{"n_layer": 16, "d_model": 192, "n_head": 6, "n_kv_head": 6, "head_dim": 64, "d_mlp": 384, "vocab_size": 2048, "activation": "swiglu", "norm": "layernorm", "norm_place": "pre", "norm_eps": 1e-06, "positions": "rope", "rope_base": 10000.0, "rope_fraction": 1.0, "qk_norm": false, "attn_scale": 0.125, "bias": "none", "tie_embeddings": false, "parallel_block": false, "init": "normal", "init_std_qkv": 0.0478, "init_std_o": 0.00597, "init_std_up": 0.0478, "init_std_down": 0.00597, "optimizer": "adamw", "lr": 0.00175, "beta1": 0.95, "beta2": 0.98, "weight_decay": 0.23, "lr_head": 0.00737, "grad_clip": 1.0, "warmup_steps": 288, "schedule": "wsd", "decay_fraction": 0.885, "decay_shape": "linear", "final_lr_fraction": 0.05, "batch_tokens": [32768, 65536, 98304], "seq_len": 512, "doc_mask": true, "train_tokens": 256200000, "steps": 4309, "dataset": "wikipedia_en"}
MLP neurons of a small language model. Each row is named by its layer, matrix (gate and up: input weights) and neuron, and shows model dimensions 0-191. Each number is 128 + 32 x the weight over its row's rms, rounded and kept within 0 to 255. Numbers have three digits each. A neuron's up and down rows have the sign that makes its largest values positive.
After each neuron's rows, "fires in" lists the words (lower case) most often at its 100 highest values on Wikipedia text that the model never trained on.

L2.gate70:181142173159131114122181145090124147158113142116150116178115146084138079112143087088165112133124128140061175078157097217130137166147150075093125137145063103084097053133120110060122145120040117121147135111180146092112192119089101121170086155144124057097139129150076060181149144157156164187112172140125148110106113172113129118130144141068141142141102110096131149116102146129119121147076094141163116122123119183124162129044179133108106125183103115113147096152174139163050117145142145086149190089137079147127093173111093130146129149102156150151119140110113165105122175174156116132
L2.up70:117165146115127107108113143128117148133124122146108137160112172114147078144120140104174126141124095133115143105082131219113137163177130116149069134156087130094126126139157087133110135070042119133149135093120167139089120138122130104160121177136154060163154132202109110161171166175086111153114106115117135076147124179084103133069136132071045177094096162051139088100111172110080143150070096176188082081201114149083122124096147107110108141164124114152158084148140127148119130154150108068189155088174112130112112138109152120155104139057146105171105125108103145151142156191168106197
fires in: "her", "world", "country", "what", "stated", "water"

L7.gate130:155138077137097159136130107139100139078085192101156103077149156101176182115069137120073123157145156091172127159107124123131129183108106114098130173207164156095111061149165141192109143160095133146146161197141079137126163063092074138109141196070138166081141112142112106159155148085096156139183082108080115143110132153150120123126052130133107125098122176098071127135110173118158121148094154121080102161116152114095176183120180145088074143139158141140151082165139186099124105151098180118142121116107139145167109146163108072144100140152090156154141120153063133080149134141089165113
L7.up130:145124099112117176168123111022137171129074139107120131059178160096116083123203132134157132099135147091090161106110112117066123173175134142130103198088143142131104093080123129183054171134124116171170184137134167094168114062131132154096097147102131081080139094098129121102167101170192136186143082160154128112122154119142112131095118126095087155187131142080135120153204184144085098135165174151098131104145104061173173132133128141143122155112109098161128136169116162136143111140151068145155126087079126097132091134118118158116160056084150131169105103098103145119096147137159126095
fires in: "with", "called", "not", "bonus", "awarded", "wanted"

L3.gate245:175107117112137120140137113133164098141135133082124116134111143129111096068146122103145147128099163123132173137117054188131112146235199097128114127171120115109190111116062081170124140144150094129151152194148122065121203123149142117141116099146145088152176150095065120123118142113120165138118090141172187138172139108162120135151092123064120137119131163119139108124132176097145088151070156179147099106149170134082137113128127154144125127125173101107128148108077140104130061085131135094054188134130169091109104157108166176178153081105094091050097048089136147164130111175090096147
L3.up245:097114098184121097108103173149140124179110105184116154071161103111168071113106149088129079123062102136122085147113064155161151127130205163123162140128130148102049156134176119141134119152113116146096104152145093128124138144143182127102045158165117124182159144091207138137076129153165116145189188132111140126130162123135115121093181118190082139148160167100091073153111117113173184173113128126095151078106185083135172133152114105130132098110122093156143134081156132163139120192133146113140176122132100141112110132065111147184095166159181097143088076148140131142160134092139206116
fires in: "who", "website", "whose"

L2.gate196:137161109122108136074169176124097125091121140119114132144120140117149164089127110138137077161113132119082149212092128101166112178142113110078201089158164132096110092119066112172106152150117160139107111139116092117163140062100123137150111069189123112101134161092141136141198036146206069212142127174112120169160136146172119099074098124105085130110154153081135179109103104107108132126116135135160130145159114124165081117064103190101057107127141132144118128097116099171125175132150152178138158142130133114132081121150155087129160179162139118118118130142181174065070187104162100156
L2.up196:156149140131072161165076100088108095126147156121084166079135075121132183115134108107079134151125154154099123155134127097108138123079129169094119154174104136115124125115131212161099105126208154098128105062161120199128114155135178123173165115139118156128113143118120107141118067131115158081154139083087099165085206157123181116125061110128181095145145113104118135078129094126120149124152132107144148147077129147179085119096133128149157049082075135144117181117113135084147147133122118150110134186069085066130103094105142074123123069126191183133120136164125145081085211107084111154
fires in: "between", "such", "both", "the"

L4.gate25:125130092151085133126140091139139104106096201114113089107139112074123123134090094118154090205100145138079136135162186135157099101117112152138162174179203200080112144104115122160177128131157112113125122087150126074193167055164171143182137148165130150152136168138160109143147142085071176126148145105124147158116161080161145104142126148077122176109083110152127147160182163107152148080109164126117141124125115144113112111135177125104107089100111178111158083118121110107191138084193144201143077100190105097148124135071124148114144162162059215094151140107131160106101162128111081130
L4.up25:133159096143094131143180181140101087117122139152169154148136089073129157177101040114116139124127168111079134101137154130115092135086174231132094198134127089140091098136054109133147139136140136139081124119084093162147128160108116174153112119129123109077144118117169120159161140148128138158153176101119196150132081165171174132181077121069114164139105087120135099101060152088138182052074158110172132152083060147120098133135127139118173190118124129131083132115159100072126163134134123203092108167129118173107122144111138090134156090125184086090135142084136119124147124158185111141
fires in: "well", "such", "also", "both", "still"

L3.gate126:153140174103153107118115175135125144176122126148082124113101098043121151068118121140102176154157120090142177121096121184094150126086152172086132208133100165118132138113115144204087150106141123130180141155115108168133119139101147122177092130134123125066133178160092069088093103095211134117107190077126130131163152105142190114090117095129148150101131210089105128202095127173141096149101121106123162132130103127123156094122119155123165129059190156116102107143171119149089100140111094129116117142102162077101086152124153114135118109102107115070107200096096126099182176126157174054
L3.up126:175088117162135096098156105103146209111139120128101067081138103065102066089147121104123164137133099094164128124178128154126126083110136155149092192162132150097149149065151142165128119058130129143137099133137115087081202181116190116157094132155148118069121135106072067101170168102187134166109169106114114135167170085107117189106117107131090140106141112105118089114102093085133151155036129124115126129130162131195094087113130119161110095115152145081123122185136085151088101105132097105134146192139131134111077156128129082179188141139171147116139153092128113099167120178180179129
fires in: "not", "more", "notes"

L3.gate236:095132138083117115121124083114124193107075143149155144120162137123079127085116154076092091099111123082164162089080155092129132171174121157108175132178104173085098155166093146180121135109119106094164158185113116069108150106156123161154116166211083115100156096156075121092048146119096143095143123147124169152173112152160184109114095142141198106144150150146107074123140143155116114197162158102088100110176147162134088106144174108083119154171129198128081151165096085167179109107105147097127157132161138126104198090097167122125090105102104093140121161135094115131107072055113132119
L3.up236:151174134160144106140063114109099138120168122107113166083170147099135129131129118101103088119129171170116128166103094198202148080127136181134108084049096119107102081109072133137086109076101207187091133187140130135098118150155128108134150133068148116090126090096101166090133149108109142151086217121132157085149117153126163191092091109157140133122141157143123114133166091159138136111188136093156200095131191105146118122178044116143140106158106159171141131110125128129168150136164123090143135067129146104109147068115132141091085148122139070163150062110131092144171143113146189097
fires in: "august", "may", "june", "management", "man"

L2.gate236:114194076117124158141203060112097104130160128147074150112152141124143132101136156145084186120093110084094157082149174084193103194125141164063143105114136129140163095112138100134126157107159159116109125158138116147150098155066133127195120168146128098095162099120137099073104065096104036106142132122081096075124155135129142122168139050107170079144077147120122119109133104129183165175131136131050138125136138154130087101100129172144127090128131135136110195106131176082121096086170140076118167143059139182129148144134175144148140090173154151121098126078140131139073181117119113140
L2.up236:088125157137138121110113180151141156103132118125124110167197132098097133142122143108059105122131158100091123103153148172176121124122110069169080090074187123141140100100159092097172037087108114162169123078129137153133076160112102094063166174121139175117142106126123171114118142113134093161138164184046119135133104103137150152085138143142171123107060118124086118085143144157115133082131163096131103155112172126183141143158149146167130138142108071171109129122164161100118255171197148130127128076118125124172124098105161146074056100145095170108090168128122115119120143133131151140
fires in: "university", "state", "college"

L2.gate340:115070159207106126085162109119174125114097138110093163147116134106042070148130127153175167180150143146134177102146119195122182230100137144143213161110095143150194159131112106117139099121138159091137197100117175132151140104101101110076142127125154143124070125109161069145142098172150143153108089116183090121142140127143093129106135131104064113108045131158083122110148139149124124124163166093147128073089108111080133105159110119107054138113125083087153116109113082123133163153143144106147132101126083103151147180123090132136111105156182117164132113151139128104032104139140128181
L2.up340:092130140142105160130103152183129113121166103101098185142146153149103121191102144133156072168096114118182091134144099076108185121136091118088151138131136144123117160143091133096140093123162192138175177081096140170220119131061113129127132120028141131079110093125151089118061176093150149097163152121097119104085119133091148090126119098137144182065136144130135074085126115139163153121113096083152113103155076115144166149132114103129183173082123130142107170088121058138154097107161161162168177131098147177122126181141176135096085148129198113149064159091164120125149113063130107121
fires in: "one", "third", "described", "four"

L2.gate260:139117095114115094068194081115128097111116106115153147109130099120085065143163136091125135108154098137159123113108103124124069134122130140134107134164111115175080131114134140128143131102167109141133132176150089108125137114137108171105125153147150161183102122147094124072088055184067137144128099128108155067178110183061148173136158167126130148108141145163099094088075123122153130140144140146246181103081107182140197075112076137094050151170141193118140058132171113108151166142151127098161132124129135095108079159134159087097165150151138111121162142139159142185087131071177147184
L2.up260:139097134151140102092162089139121134138138158166142080098117073193095099155142120079180101060107118161131151107101051150117108116153134135140110141166127157095156211135107140175146153115125046161153085149077131063136159111159118182114135131119053161186101132100154139118124102170046130128093109167157146128108179092154128144075144141114079127155160129141126109131137184107121140191112138144147160146078145132176140091126124055133084070185063185109168115130147133102137040086147157115133141113170136105117116110155144128152109167157155150123169106141085112168104146130152166195
fires in: "album", "team", "version", "stadium", "museum", "cup"

L3.gate263:178117118151102142113093159112161124112138101146148146196107135098100153128120137152083200180124165092161147152116129145162125121078182062107118129112095167131096028091124144121087140105104153136040093122124103138164211172146170122184148138178075119066088078164169082130143114144097135127055155127110118159082157151058141149127031119135137130125096120126112091100091163138117130171102073128103160168131139137131084094110098104143171156056085120076163146101131191116134143136132149130137166108101107091155153096116124156106183134163160130146135145089151105071114126115127140146
L3.up263:171087116102143139138106138140191101188117151176116109085118079104136156135139100108080143171142179115150120169157128148148077122152111138102139097083103147078188101125085117154061102119152136096086133162155155116162142161142097117079187163167105107171176128056152142139135158106092124164112127157115074128072138133150130172093133121136106128207165093159156070129129178148123162232111115112106118074141159148113114128134110109168153162094130148165143023125092117181160122163106146132116147179100135100182157126181174066115159079125102127152136086165121090105073145103126104108
fires in: "number", "total", "records", "hold", "list", "conservative"

L2.gate174:112096115197160117112107064072182165106104073172085163220099066138128103130149069085173132201140091161159126153127128121168138102159091117081128143128107149138118126102105089137100159141112072064205138129161107087066163112175144182115109149129188077112090143110168129140163139150146154181128065152127168105139118186146081137078103124113062146162159106151063150102111164092111072136109153135124172136061148124116128137109088101083126111106123119165126122118131118124137144128101111130148151144140150167096098099147126062104104157187150135093132128119117092164098163122150149180
L2.up174:109135144158129065121133171081182154101095104174096133103081119193118088096149094096160118121148124152120092190068114110117164116127145159109130153147083094106153119124135120180121170195114158107147150163153102096065145115159215143146075164196116047155149157153110175132097144104143146133163165121092163153167175136162127114062140145118100155082094087154087139054139161137173071127141103140098091086098151065137138190142114161161097117115149091148128091119149144159078163100160095096100143065146097100107075145120138099111161161127152152140135103184171106095109179134139130135
fires in: "where", "term", "votes", "split", "currently", "served"

L4.gate229:112088145146103115157190095121128121110152172144153183115084161128124102190149106113151070121108098101117147144174088165137121133120181134101151187141091110151123058120101112133147104088131171134088102070135118168142116112084077183136180125098093118141110135173130087110048168154108117172065106172176102099105127138105194193176104144104145158099135170113114109092086152182122173166122167082128136148158119118054164094123164110176152156081119167106134120136099121106211165047139143109122187144137116158150176142134103136141140114158159097116118128119093145095105111182150143055
L4.up229:140091075142071124132135138121143209094122133146095109137133158130087129066174148086155124101145169152148151115185113137111161098094162180118151137142087138123143172153107145126133151098173189069148142147170131181090188122135162154153080146192139113129086141096112093162113114058116118116147147124159150113132111183110126147103087196095111155167063135051060140083142139132120170138165121059192064105092154066144163157121095146129204135169118117124198122113115154118126135142134159116164124133113148102137078149104155075148082120111133188165192118082124145152135163106126093124
fires in: "one", "each", "another", "level", "total", "levels"

L3.gate292:154168163160142141126128064146129161155140128172129155191118095149119112141078162107110181124096116148074091151105080120146107163120117142117098105116143138144172129135166097099122129102173158087122132064067162103183113149090139121140035100134112164132086070082139104083078054150107135136093106123153125155068120094097156163157117140118083171086102160139147120085129184185081125138149136124209179103151106091094137105200039095145087174121047104147124110095130132130171130083142097099113139132144134109145171141145160128171086126148118138143099130087119186132129165160105103185
L3.up292:121154091093136106141125093126121129074174130130095124072140099130139083166123115139120123140155109139102109113096148195081086147132128157124177142166103142177148115149104178142109055093112114133147155149087125185151063170134147102145130113117146172108122144127156137171092108105062098125180117155074203053139164149078167056169110108168138116099167131124100045072120205110106108071144162091160180138135144116157178144118074119126086126144070135127151157130198183113220129137117110084141134086115134126165076139148138151143094127100140133085151183122167126124139146104081127105
fires in: "league", "music", "stadium", "musical", "cup"

L12.gate143:135157219121112123148107130192143117066126084169104188080123168155111131219075187171124147195127144144111125115115128158112137115100134169078149185125131153142094116141136135123152161076155133108150111084120146160114109067126094171137114068176121103106121107070084120156123100087108107108135186102071106117080111135152093157138173156137156116127066137153122125142139094119120117111110136054122155115191145070147142187109103173151162091088119139133074122172119103134105132106161088118147074092115155096092080129117154032158150057148147110127114146081142144125123146136182133166
L12.up143:095139144127127125091149149129119108181130110098125132162124134174097154150120147115121147198135179137112096128109141095145124136195154120159110151127155102067136077148061146127053168171084190052161174108153107093149140105097172112124147084097081122123074076183167090091120176119095152106092149159146122142102171093030079052128112135122148155133164113118128145090107210107152202106132114108134148151164121111120131112112131125129109156139111081146118104145083110124136152121162152142078170157151108070143151060113112111128196126162136085140181150138129175135068090097161109072
fires in: "well", "one", "related", "consists", "concluded", "promotion"

L3.gate185:118113091092178140173152057146122166103130160090115122078147140097111138096101074129166151163082192110104138115064119149080127155177132165120143150126098190130155106122143179144106163135104120184072170160168137124098188093096082118157099205193159092140184159132108080130136134145103149113120082072091165115141134121177103139111189114164071132068146102085169109127133164175110096164053140113123143104122075165143182130161142128130148180141183123129136093140142106188179103130123125123131139167074110147108093197108127117151157103115128124159121124123096061094176147173127141138
L3.up185:124172152158155169115123133125133132108165113142104173115158149159147118127112190123109128142134097094161147070166159050185161097132136159114152149102135154160098148056143119111122133170200112141080099067172110184088143163096148122164122121139096182080079104142159123109083093164155126097115135087134114189125132144082164095102168132083189080122184093129068142119095107146120161054156092146098107134109109138140100113148116092131168125082081147064124143103145141121075148176126125147120167140096108104129129071113149108116215141108118113200110147085085080124077216114150121143
fires in: "not", "just", "justice", "even", "justices", "notes"

L3.gate179:109129134132119125136125045078175106093089144130149147124110090113150134099090135086082151146093168121080120163148157142137129162154105123063148094123108115112159152073152081170094177094127086103068109171159148149082222154144100175051110135151118158126086135197182119132140168165110095113136082098102097167167080153144142188142130110119083142182116115134126096094143166174127103158151167169123155137146070177161123096135088163063081162117135173124070120131136127143079126133200105131106145179144151099113126130125152078146122077133123146064143143127077115185130161108136173094
L3.up179:109108117121144117106140115113210169135095159078132133103182163138114108090144117095138135132047185138080141149081130156080109198150120083117116129171107108142134104186129139164102173160052110128131099180170129045123162107121140061090100091159177163184122096100121103155150094123148150098092103127105133122168141091141115134193223129051064189138113137097114119145105152122126112117097155164167105157155094110130114128105081144150103131142065079130145123127081176116132154164152093089134151140104126119133098179130162122139111086121146159071131076118091114082139117196140130170
fires in: "year", "world", "national", "men", "pen", "country"

L2.gate181:140105101099110167122159093133064124149074133088090151089118129184126130146078073094137169090122102096104151133087168117154111117158123098075171116140186112098176127109130067159153164177090148098129112157214182080118134102083141076157104128134134115154166118143126118172139139138091122179126131166113132096130130175119095100145137132133107099160121111084176070123133193116134154136078110114135188149167179088101141101156103153096102126093097112079193157114117163195118063084207145153143145241124087131118107186141101117099176116106151118115136141145099103128108088123113087152
L2.up181:114085122158105122113145071091138109117124160118121154103098049141150057134168146124113187151143155073125142115114156128153140130141160117156123092135073082105112183149107145159155204125113122089095143127128174118084099142127180111079124178098116083219068138122145174136150093075116152116133176121144080116141138143103111146149101127101122174126152153121178152110137155132086140132099110160091121137108175123147094055110134168103112161163156115154107200106121103130119137058189130114057179141140125093135136154206183193111131141125097129098057122157131105174183155193108131186
fires in: "school", "court", "college", "george", "green", "schools"

L4.gate343:123148135132194138128177126107119119170102126137088145053137148105059072164156120110131181051148093134125150095117167145137124094140161185142115093149088138108131184123096021139114145120112157120132156139149140142102069184119151151154105155135075155098169149123134104135139124101080121106107112155050124095124106080125203201140083139096166070125122107083129117095075173173117147159100097131152115187092134146120108155134204144140094169159132093178150135137162180138107106099153126105132122146090121115068113101143137124080158166146136065116078145152100156134145183152081183140
L4.up343:131161120113165114099151161133110129144156166169098138109172123134077163125150181145115206054167101063098177137098084033163075120108107126122132163122095084104135148091093114131113138106141115151118168134129139125114099185100127155129005153110128164135187074134108107111083144154148154123091198138108134110112139106082148171159101136097180150199149085113119096125062113155156082149100128148088101161135143119109143129166083141155122138138099143134188176097139174103158149100168084085166116144096121089146132109188159117173172095143138132150119104126121156120111144133046086144
fires in: "school", "court", "park", "high"

L3.gate128:137118178145119139140140169127125128170105122085124083099159129159155145100147116088150112120119172114140115155078127185168120094166101105129105143127121152176168100118144087097129161129110120168128174149117205031085081109072137131153144069136134134121046138123062163126129123166115161194147176128116160154154094136141102188142128137054106134122144109121129128133142078079138125133089173119138126128071098168156091049131102124160098080132178127060174067087178092159087119104149141158114184071148113153146133125130146116116151156177129112103142102053200154123118146187143083138
L3.up128:184104119189154144094166037155123121068135135103207109104127138134139138123101105115180139128112189138197216151147127123092148106110131173106156111188138090186125167131122138089126172131103082155080152193093116102144178060144129201093094147188121106120187145135128126089121142180133137105131133137131103101148150104111107073138172107131086129161145095128093063144111149091089113129087092174171135151155129066108178144149157071102101145187137095099174111152095075155123134125152113154137152179146165138129122140115113194108144154127128102122127164089106094069101109110148109112
fires in: "but", "attack", "attacks", "appeared", "described"

L3.gate74:141127135145140101070137101134133148099071139086139155148164112180156137145087152079129094185072131171188077129145165129093128139135185136110131142132113121131163076106123080116157106163069201149077154085070117061053149162147139118147107081128134124097112139166099128177135132194148176145088120115103181161107160136156110122173129175110108134145143082077100166141071120146080143085076166175189134140136189108104129118137106154134090153099147114117136109115127108110075152149181128145079148156112119150131101081119092106187134131151093191122185107161099126026130167114118124147
L3.up74:151132160175181116093132118109110133124089126111076151155150168130202167133117194094126089134098131175141093168195122109124098109147169148130146086131142220165145080116147140126109097137093102166030156123119089124074136144143162164138153079113125120091039134158150086135116108128121141143103125102070104204162183116176171092104104124109151114131106060139068148156063119119132156096077179120136126139100141105097163113112172110163119106111135092104162113102159132072130200091147160114151184080074128138137102119183127095161112131136124138141158112122088110094134140156153099194
fires in: "served", "played", "remained", "won", "playing", "signed"

L2.gate83:152087089124107116132089112116184120134143070103124140107129122103112147147125083095136185102171159109094112089136187064137147137131126099199145113102126126134186111144109119138131119075120149104085155127134165137126114126137157053158127118162170176156146141097164136120048138129085124121170132148203104107137140107144157136184158125150121146138148172159140062114139173114141130079061181089149170157168085106147120149163100126172091132127125110165201162129166140093131160106239142105169132137053128135088174080141169177128116102164179102087106137141113147126136209071098102153
L2.up83:063064168139150123115106121143149150116145141145154115134119216110178092173139126122119151071139100126081145153122101140154149139144142138124157118126107050155143122116144128143183109091165116096160172150096182144151089159158167138127089116168137180151121125078182083123138169129079140084069131117160140150115181094150167155172166139126118139167067105099144065131170139125134140157161165124140088172109091113156101117157086173162132141172118086123124126146096150137118129070115109107146196060063204197096120180161134184161114158130129097067061098112103137095077160123129088145
fires in: "school", "league", "college", "schools", "national"

L3.gate30:082110104194050147148117070112085120094117153038161136107107129144134116114107086111169111103149127201101170195131136124106145140076153103127140137164101139140128202153139102143103174072106104104147067059121140091099180073116172145116128097126161137123135118172137116116122070155072134174157088162182133085111160143159148102174112137103144119093090137136186164108077099091093130100158094148181124074121107074115120137113130085118090141077131114073130129157087166131147123125173148143024169104131147086073128180086107198163116132139133133128135122135101107116138126141110128140
L3.up30:164108141143136138103169094123156129131104133124134132207128122146110097072121127105154093110105138150112116127108090149114090143187156120122092158128085121140117188165084160147135120097061144171122134088132049115141148147133187141134127112135175070101114146103125056117112177183166159087157167163145110136138122128092097094189144193105096142157155115061137128038056157063126110120111064111196124115131129116112120092130113109144103143126138149133135163163120118138226183140102143135105108119178150144093111145184150191120120093102163168065142163158082142176107148127090058153
fires in: "war", "water", "race", "goals"

L13.gate295:114176115145089141088189085123134095125118085142087113184122144124140164096150193106127142199092112159118179163088123167167056125152119140127101132071145110124145176143129132146134133101085111135141185109098108089094133076095177130111183137132153118126084084069063067061205151165204152100090101144138135145114162117135065129180085169166065128107112100093151137097135130155130135196141168175112155125120157105137142117067154088138158162160133146143120126146075104163076100112088167117156154120141132162103114124123100118208107119157098121114148096123093101077114109162179128130
L13.up295:073126087115137113119140130131135134135084176025170149116136104196183104135050116125135145122144199106147136113138105114162127080121131071107161102115131160120142143168183118182127159114081105140137152158137166157111130134094137080129153111140081136192150122088111137115167123133163100114150049130093134127192129086127117188203119077100105148136136183153087145141058159103102135106168154091124118148131187089158122069141116143123093104133152171092143193131160187166088074127112126127126126082104085131090159146071144168104153178169165151148165121143083131177164135170152101102
fires in: "to", "started", "began", "top"

L7.gate16:162050148142075092136111110128137120139122154156142137076091152088105121159114101116133181108131210135152163105121156134118148113145171116064147180144148115125161157105112113138085148112163092105145057138127179110176109153124098141143122160127120115163145131095131123120142101169168096123102143112153161247120158096124166123112077107126113089135139143113100087076050123137056120124106108114163118130119149190127133118196123138183135122120077105146152153085110162089178127046146141119128198179141106176119120097140136116105144109136089137175086075153120209166180097158192086158
L7.up16:141106149135115119175099070078202114140107164113100098128127088108122126131128138173164115136148116139195145129144077142141127108115099154101134087091073111132151181142177100201106144150173102079170100199115174138125187103151053127107130131128123118162131080132133104201156144099096067086120148146161168136064117116129119140122114116106109143133134119144148127131129152185112102154110121111124136150108153139074094096187129169138194153129063116158115173174135188117134145109198113127110109135104132090099153182075120089090166038135079119069148104175081184140087176118125082136
fires in: "round", "number", "time", "less", "idea", "group"

L2.gate167:156132141088139099100159103091179098155199089097173159150143076094093118133149142103110161103085161164097169097123144165133074124104176103091139099109067091146122162132170117117155139071153126097150140167163156142105145167130141071081120083173118148137146141176161118165102149150125105093104168153138211149093135094100150139132151123143085129162094162162145077128089168132113119177125088101175142136115099135150167103100096145115134140147049154118161159146188192067132160166159072123135151142172170098094091105112164163169042093125100117047163140118098154144125174096133137177
L2.up167:167142165095147105086134118112143110133191116103195181125131050100087142150154172119112175099058155130097134089108155174147073125131139100112115077108098056154141160133174133129153168092150126075134115164163140137108160166128127061076093091168129124156157123164158101135112175149112099092086178139129183169115183082056148131128141127138095125156101136130115074112100153111124079195122091101157158142087121117137139119117069104133135145149064136128169160112154177087150142142160078152124143153178178081096122097107199175146091119082103095062155136118102152150101155094171126149
fires in: "league", "world", "division", "group", "region", "association"

L2.gate90:167105156078127086140157137100157155141136104121152083110182046146182099080170134081089140151096168106116205089124091128140127120133120176111138145184145133085170195111095144141142116092075112106142088124155127066078152144139179149109111143174102063121158080114106154149146141146145085102122171119164125119215147133103176163138085216127107122129150144132083160091113147112138129135145058150184100115181132150134108103118124149192094148117174065089142118140170078170124104173137124097176119138135087091066124096105158124141120121180169192123110102119122141146119090158158094128
L2.up90:204134088126122160135123171163155151136173114120136190112124103120215113198166146133086072129062117094112096088203128152167126021132141126129144133082114115154109123091118140133165165136174121134036170108115126200105113103123156112109101106146120129099136100141145148155080129132071108123129152100154148131144071128152159142098128166140160177175113161091181088090208083146142079100119077123141151129148139098135119160114106130146157141096124078164170073111119121100128120135111099086193118128109147117137115103077071137129109160057120141155077105152157096134180113137132146078
fires in: "children", "family", "people", "population", "young", "life"

L2.gate117:157120107164136127148175166104144109111159108103154098088151101087169106084133175054131153130199115135094185120112133115095122144211165158174119111148086157177114170045112183106127124157121125097135157069161110126092100181064157090094135154161123158129196107096154073111118120126126156116139105155091171101166108088066159173135106141104083116143130102152094142088088129115136146147165118109160097156111113147175174103141193156140105116117132073110134133167187092092168158070158096084119174112092143125133093103194134140167116122122107132088090153139084199104101131126106088173
L2.up117:155142101112094131182145127114195192157150167149108132129131151089127142168147132134131142108142131114106130146158153133137125142165101074119159093101116163149150114088139089092121121126118106070144065153135091135103099171121183128155094142164069082086176126048162141123138142140166105110204127108109148144072144078112097130218103065108170113158192084156131116144154147100155133170146122120124153188117149164144135131175144168117110093153071112128087151127164093058115071078191165094091121129102159086167090119178205173079126093109142135096092163088072130165126093148129120132
fires in: "city", "county", "district", "town", "park"

L2.gate97:153077136184131080100133139126076136115145143156112129136117128052045133140123129088116126096113127097100166157127120154167154123122123126104093091099107184114150130165134113076106086092122076165206097105133083151154103118178157075153137115163098159167152090131112141066191084127167121138093105188117104117152120138153137167145140124081097093166068103161143157080105129190113186147125101107175103119101163158155167115169095193114093154187116145082145135134102144090193122113174156177108125151131134183176158138107123140082128181168083192137071182146144123136096129122108122187
L2.up97:084141158122129156144083162122076139129140123135103184119125135190169157156121111170137109116126125124141106094144202091114135086157194105098126172131163086165105100112127123127165130133117172070050143150100111184100116131184130135169121164158127077056066114178096177167087206111134157095119190107087133128113165114096133154144072153145135129089116125059131157123151106131171166129136104158121143162106107112143142099168067103118151133107102137104161177108163099112088210127063167131092183126142140070090128132107133210154169137119152091128117110094147096159126142113115085058
fires in: "court", "water", "law", "show", "shows"

L13.gate368:154129162154117106142151135102090102103063104102163151183147127126160111144125195127110167095112136102065111140087145141108113213133141134151090085177125125163199145133131088165069124126131159192085118201137196154103129137082103100158082193146116144123089109155126055148145108124111077134125130131167137152106151137125074054162090130102174168125166082168108156123115166102129114130128092104101119076108155079091189090129097147150120111172095170123165124108087120111174150152134118111129132106119129112149097115142062163147184146138121121159100147083165175030070135168128100117
L13.up368:119155117170089131133183103130116106152145201137124109069131080107115093161126102169125120153119140115135118094122083127137159117139151153117114129127077132073098179125102091197183175101146096146150140147146171172131114119147140138179062138157130170142097144110169191119070152140088144125105167070137128124126040138087051156103109125106182138060127160114047163117102141138112102118145125161135093123102145074144153158154115147117110130114105168120163213151123136118088152091182083159139141161169155138076093204115094080143159157135097145131064095055140145107127138156156188147
fires in: "who", "his", "her", "whose"

L3.gate338:093101116131123144165153079129094088093102167141093130118087112112099133090176115146187154122192194145146148070153113107115088198130124165114109090117155111086133095094066167099077145122114179105150126049115130137139181086141141180151124163174081055192083161135118128107111142090152117128161140129105185137129148137157137157091108118110111118203108128131103160147093144071140163173108184111184137173161116098168124156128147173127124130115118101099127140146109095140139119095177136161108211142103056071140097100152124118167133131145160150110105180117094196131054155110143181133
L3.up338:103105184115113126133169117107130099111140138127095110177109144114104179179145132141178113162149137099111135144118065152107145137154144158122088066131163111115143074080078174165118097133104147110085107105079100103162137135084183200112153090129129120126023117153144113102154130176154166131085152157149124111103204150112159175115169118078091136198095140128136132115054112127110170165097155077131078182164125104126161120094093164113111163089106113144124137085135121155154142161165131155121129149096120140124127173090085103119126109170180083225129108129127148096041140126209094111
fires in: "one", "same", "each"

L2.gate131:122150091143162160157168107126135185097126090118200072142090110130135113121141162081125130042122085075077169190101115224107105130153124119093147122128086166143119080107127144105107108187125083138160073182120106128087145148112171095156099138128152144048125122127134152143088159158157202113156131154085152147103085086130167135149171114161158177167134093138131143118111140162147137066102124119153139161154151205154199037126093106134122110169133161142148115097162095122133114117112142086114173108128084138139136191181166138129136123134132115168119149102063190147107139138128076146
L2.up131:071121113160202171154140090153135100173104112124109107090118138129182136104100100186127154155153169207164062117102119127125092076089143139123196177171119094143095180148149069125121145133104123126138171150150167055096122136152106166198103188122190105158118145117124207155141105113098147169179117114091119143112101049144160108099113119167141143083154151162098108152164114141123114135124112122175143150097129145137173193050113125160131164100155168173152142113109129155133104107149096120164122105085114132124036112165109116104133084143081092141138084086145144125183118145104137178
fires in: "it", "but", "italy", "italian"